MLP neurons of a small language model. Each row is named by its layer, matrix (up: input weights; down: output weights) and neuron, and shows model dimensions 208-303. Each number is 128 + 24 x the weight over its row's rms, rounded and kept within 0 to 255. Numbers have three digits each.
After each neuron's rows, "fires on" lists the tokens most often at its 100 highest values on Wikipedia text that the model never trained on; "fires before" lists the tokens most often just after its 100 highest values on Wikipedia text that the model never trained on.

L4.up2521:102129051111115104154103140157138130122129109175139157145127112120125159118128138139159139105173104139139099138165126196113144139114135102089084135100122178135147133113140123132116184148143157129134122138169135107106077151110173163159138095135169139115155093157123121154113083147145103121
L4.down2521:119156078101158130133115133141142118152141134090112147060113131082157162123096080105156094132137105108138096133176130126106133139108153113118102096139129114137121133151119130144159101129136154130127161123100127149176102145108132140121112114111072131155092122145097114129091094166138125099
fires on: ",", " in", "8", "4", "7", "6"
fires before: ",", " ", "1", ")"

L4.up1910:126158162143128123133126180127107130140137099169113135107138113121161124163136107166130108109179109134154135109142144096105132093094084112154058161170146125133162093109112081161138135141097120138112097138136116103125094114103134109169166135169162136132119142138166120082149140161116080105
L4.down1910:144131112137107129131126137146130137142116111140079130105134130115116158152149115120102119105124165133130113125152130161129157101143143110106118136125113135094107121157098123083163143111130165107135133110121064136104111140117124145145113102119166187137069110127136130144125132135108139077
fires on: "0", "–", "4", " ", "7", "8"
fires before: "0", "2", "5", "7", "1", "3"

L4.up199:120116094115139109169137107116135121152099127077122158117063133149132153151167150125135126099098140166108118163122111094127143124166084109118141101097145128139169099100097153116102087105109147151086131140101147147157133114130116124164089110108143157131100131128183138102155125137139114112
L4.down199:102135090152106152124160136094142119153179168107175110086178085110144092129147088144160148134161159152130122105125160094115108153125138152108181103136143125111120144139150103152101156128120180107123103135127153127119128173133151113098104127122100108150125139147105153114138110128130090092
fires on: " |", ")", "è", " AD"
fires before: "\n", "n", "9", ":", "R"

L4.up1548:118099170154116118147112080137083135128118170119131139130086165105106144142146105073072092112180090128112129133126123135108110119115130104132118143129090166113142120138094114176104142125172130170101133125103118142143128095089104120099120152130106148118121119112086133141163138111071151138
L4.down1548:124138129101105137123107103099140167081098151109157147111136089135134177163143137078158097121120111156167164105116136156133109111098101144127143138108157140127103120147129148124113135103167137129123113122141179096130137096111148124163139131101121162127062175129104135133132132171147154078
fires on: " ", "1", "|", "0"
fires before: "4", "9", "0", " |", "1", "5"

L4.up2047:136142138109102120131135093140097114101136151131101159127139152097164120152148145151124052111087107153120141129110138156153092161124090127119081124150148132114087120086122147141141139125166133113114142106111136146165147133148156115169114174171124146149123104117110115173117088140122137118
L4.down2047:113133134137123119158123108147144108147108124143169152136086114126170140144134071109121072180093127114144102127094137134116132132141153128135169121133132104083113139124114171113130138168098127124105101132116133098127174102123147126127122110148082154142116111116118101123140159121175114128
fires on: " ", "1", ".", ","
fires before: "1", "2", "4", "8"

L4.up699:127116119182106152149096131108172131144101124156108161102144145124103140154113124126093137120098148162145135127131159105121163129141081109154118161154090138166095119103095120098122112142131127141130089154126097112127156115079114141149139108089118122149105107157117141086176113066153110127
L4.down699:148151113130149117107159104110118156133153156142130115119138110165132128153141132120126165126153155143139131103102158074122129107114112121164130103112125199139146149135170095127165140124099133150108085146103096079152153110119137129153109163117107135162152132143149113098150184146115168126
fires on: " ", "è", "–", "0", "8"
fires before: "1", "9", "n", "5"

L4.up2404:117128131128111149090115133136098125155113143110100147092085154134110113098133110111126148090117173149152131201117107116136124088148133152127114165152131075139120145146058102121161108167141105097119120102119139145132141119129140153171100133101145131131157110113153132116128104135135109170
L4.down2404:091110145150140118133107147141097135138129145113147163119149120110088042175121105101118116155117146142135139089172119136127112111134160120126134131100127177154122132083146039100125170095148147174156138169117110113118114141160147137142142123147097105107147128138132119176137125126128129140
fires on: "\n", "1", ".", " Gulf", " "
fires before: "-", "9", "\n", "stream", " The", " |"

L4.up1078:178108138136142122131144155114129095153085135113142114158085129115114127160171139129113096119131122101124146143116103095132192141139129111141112110127111113108133150124145123104147095123151089103161117090118134093120109138117140135136099135059129124162140099107103105085107123067105145109
L4.down1078:107123119151103127119140133121108091105114127125168121159149114125108117115130164138149126159136108109151110115138079123131132141143112103113129156115159106147148114189109142088158113171134122138148126082174129138153099135117114115103143152138150100164109106143128133131143152112121133122
fires on: " of", "rib", "5", "6", "7", "iki"
fires before: "p", " the", "ovsky", " Bak"

L4.up2137:137093127149126130108126106103145102160128129115154117126090111103139077124117144126147124143109144125131163094126143189114144079140076166110118089149140115152139141106144150136149138115126111143179122111124099112102202153153138120152104146141107132114145155139164089137164080126144124111
L4.down2137:095132092082116120132151106182094124130107123164135158140155103090108131142097121109129122142117148156133116161157116117082095087093141108122127142090134162147116166112132056095130133147157116150095124165106123129133147126095160121123122117098137068143142120091128149122114162149128170097
fires on: " ", "\n"
fires before: "2", "1", "3", "5", "6", "-"

L4.up632:137126096142134158113087109117133105151096103110151108106130144115105146120150110109130114163122140149138116142142122128143085119118093116139093114146133174112173135108125136126126174089137124130116119149143137108135092121148123140148082138173111108140168136140138147134134102101140092111
L4.down632:150128138161109129155156146124122129106120129107117172123113129126153116145141142102144111151155133144097137109154109125109147141196173126128102139116114113115124127119092128089108150122144113140121120181127170138110113097175126146131112138061086119157145157114126114175127148150125127117
fires on: " ", " (", ".", " −", "1", "8"
fires before: "1", ")", "2", "3", "0"

L4.up1115:149106133088136117104114160141134108133150117119137127158088146136144147134087120117115139109094139131154091095144106131130132160129130093166168060130168093114111111139089129103135113088139094142151106121177128148101187095190154093130142088142156157117154124164158138102116118157184139165
L4.down1115:124142109120120150103131145110083145153122116166133098114124152111134172146142135111129132092110085138111122123139122145156154145110144125147127119120142123124128136108131111161112126117156123112184073163121168152123115088163143114077136152104077132169101079156163117147111115152148147170
fires on: ",", "1", "8", "5", "4", "7"
fires before: ",", " "

L4.up782:141149117077108126100112148134138163102094120130121161109123134146133101115143130121106128180111144086124143153164156153117168148100117116120157144152140103082120122174106111137086064162092128149156103147095147119141157110151102086107129095102128151086186119126180147103100189132129103156
L4.down782:080121136097122108103078171116124113146103118119152100141089113129134162136168100143150134134081149177129131123090098105118096146138141108155135140143110121138155123173130130153107132097182125093139101126116141116107096100099152179126095099151104105117154129128120139133145076153143120104
fires on: "1"
fires before: "9", "8", ","

L4.up613:137096144111132126109143138117143130132108176133141145145129087151167156154088120111128124103141080090127125155105163135139130151139122115125117155153148165154122138127103127123155098076114127154147138166144131086098129079130158112160136106159146151135139108149101113125149098162128111091
L4.down613:126101146134106104148131169154110155086106114089154122115139098125093152133085177141095109099115099112168151122124133133127140164099134129088102151149143169154150140159076164147109152151101117147136128149097151138089131096086173123136127116086130147112103108146136120142114117117109140090
fires on: ".", "1"
fires before: "0", "3", "1", "4", "9", "5"

L4.up209:079157129115155098138140137128145122136109121129150105125129083142125121124139104126118153110108150103164131077100158114143109140126127127159135109107136168151117125127134120166146108123125126136123102137129133120147143130174144142171137116111175145161138158112118122108116151133144137116
L4.down209:093066114110139125135129137122123107116122140100104144135127136143161176133110109103147133111099162106173156096099132131122132145175135149104136117117103110130156141108121127198141148125108111169082108098090110126149161102168137115124062134186126104155147134088136131117123126169121082134
fires on: " ", ".", "0", " k"
fires before: "0", "1"

L4.up168:166126125114102167130098117141111118148065099139097077147108101152129132130144137135091132137124122150120161176095135129134114151131115099142109134142129143153151118136132139132135110126076141104128140112141128125144141143155124098132102154121126121150131145068102145081176141119128119162
L4.down168:121131108124127163164112102150116102112135118108119140118126116135171144077091135131148121131125148097128107092089136142121088113117085146165117155087141134141095135089128165060137125131142098140095159126107114116113100121142092130162132151158105175123111114118144175101203165103165125142
fires on: " ", " Party", "1", " W", " L"
fires before: " |", "1", " -"

L4.up648:116152114158134115152126129141141134104124164109076153067124126107097114094139108142081097095096149162124095118078142105152148119138135140110122087136094145093127121104093145130104117120147124150114148075140139128134129143130150125136163095148144134120124147132140161145124183129117102184
L4.down648:119092143170105113124105156103136141104107149109123154144146120111157131108139115150089115118138142104145142134137141151126143120135103144138094145147141115095152142171109148170131155133117113117104150136124126107143148046179113169134119124094095119140120159118162109140161137170120102132
fires on: "0", ".", ",", "5"
fires before: "0"

L4.up2305:166083143110092138121114126123110152170132105146150103086122170154154100149076111073114113129089130129157154138134135156021157120110103121169160189111142176149118162119184152096117142117107122146120131100138149148150128086131165152131122153108149143130090112150086125131136135109112157107
L4.down2305:109072085140124101153138157183114133131105148090109096113114118156146142135115142126173116157140122128141155097075084167142117131122121161149104195119126148122089098155106123083164146138094114139119110153147121135121103105105107133101108150096159129130136121120118098112145101160129120149
fires on: " ", "–", "1", "0", "6"
fires before: "9", "1", "8", "6"

L4.up1597:150145097136098109140118111124175104131115128115128117107152150144115129121130169081152147149188098118131130110104116166096110134119092059102102181118128169087153172140092175147102130116161171103084159157120103133108144083192116132145110099107173117108123129108143091143122139128117134143
L4.down1597:127127101119121132082096155143141099127122138131136166093130171150143148109093122175149129120103147158141163113062086110126170107123130183140128137086148095133132136146114078121199168129173115135082133134133147123126120085106142076130135113142098134113097112101193126135132110112114181123
fires on: " ", " (", "3", "+", "–", " −"
fires before: "1", "0", "4", "8", "9", "2"

L4.up1111:091117120073124130145160133105120108132134094142155119123138151138104124127135175128079123152118157085112122147117137106111120121121137124098092099188117106161156135139106156112108181103120175188125117131102127133135139150148165140140149151105090100192159167130102135142121117144116119104
L4.down1111:131117100176148102108105138101114117128109108074132103118123117115153089138117120129159124122110113150147138124154139101153132121115150138148137118131131166121160153171134109128164141126071125119084136124138177168181104063139128158109099142100183138145123152134128132096131142159072135145
fires on: " ", " (", "-"
fires before: "1", "2", "5", "3", "4", "6"

L4.up2102:102104143142130161152156112135142130113136117140096065172117126123147115123142143135120150135102149142112131139132129087120119150077101163129159142162055092173081181156145120133132046156161168100078164100124107148119143104133101130103158157172107166133149139143160098112141118102118111153
L4.down2102:115111074127141141107182126121140102138128109125179108147145114163130149153121095097128123201130117153119148157105099113140086113160106141088133137129107112169117152108147131142096085167152134081147134139131153176112109114142100144135111118108164162109099126167093106131130124138148112115
fires on: "9", "1", "8", "0", "2"
fires before: "9", "8", "5", "2", "7", "4"

L4.up2472:124128162110143095146143113111159142112077141140108110116107095133111110138106147133085168091141102118136133132101154165143109109140094124147105076096098167097135162149169118156156128113149159137114156134159164135122120120141169100126122117163153080144110181129132110066128162124133125073
L4.down2472:145123120130168117084101108120139132094108157125129110146106133129154147145143114095168153140121165134135132118119124133171155121144104123149140130124122171111112166132120104115155109087107095167116157164110156120119164152112123146136126164153216141138130148131103125126118125134106142135
fires on: " ", " the", ".", "0"
fires before: "0", "2", " census", "s", "1"

L4.up2487:137107125132153069154115168139129153193110090122130104107104140132122091175121119138124125114161146106136126127155147116079134131120126122125114112178115134123106127111136120151139130156095162098134180102107129151105146126112088198121113168156137158104104162141095093146123103128128142118
L4.down2487:100144126131104140124177098194127129131120157143134151113172106131152161079159140155104140148127067135116098138169092134129114133119105150120162159123126093148104113106151100125126160113146121156084087111136130147118123113086160102156109143173091160134119103073106090125119151159146128091
fires on: " ", "–", "1"
fires before: "1", "2", "3", "5", "4", "6"

L4.up876:147134141136148124148069136147138151162099121092119113101103118164125129079076120084089139123088150115140134137173117138107105133138169149124105090163118156141135112121127112140171127138146133136117126142108129153080138133176141144172127140162128135124119129117100106090091161156152104132
L4.down876:142153140113130142143161100130158118148097124153144124096127104113101126099152157134162138157136148152091167098152152154156103130143116173121147089136145144120110115092128134127131118130126119147098126126143133123077099089079126127119155119176139135125082091128138140098162117130105105146
fires on: " ", " %", "1", "9", "7", "0"
fires before: " |", "0", "1"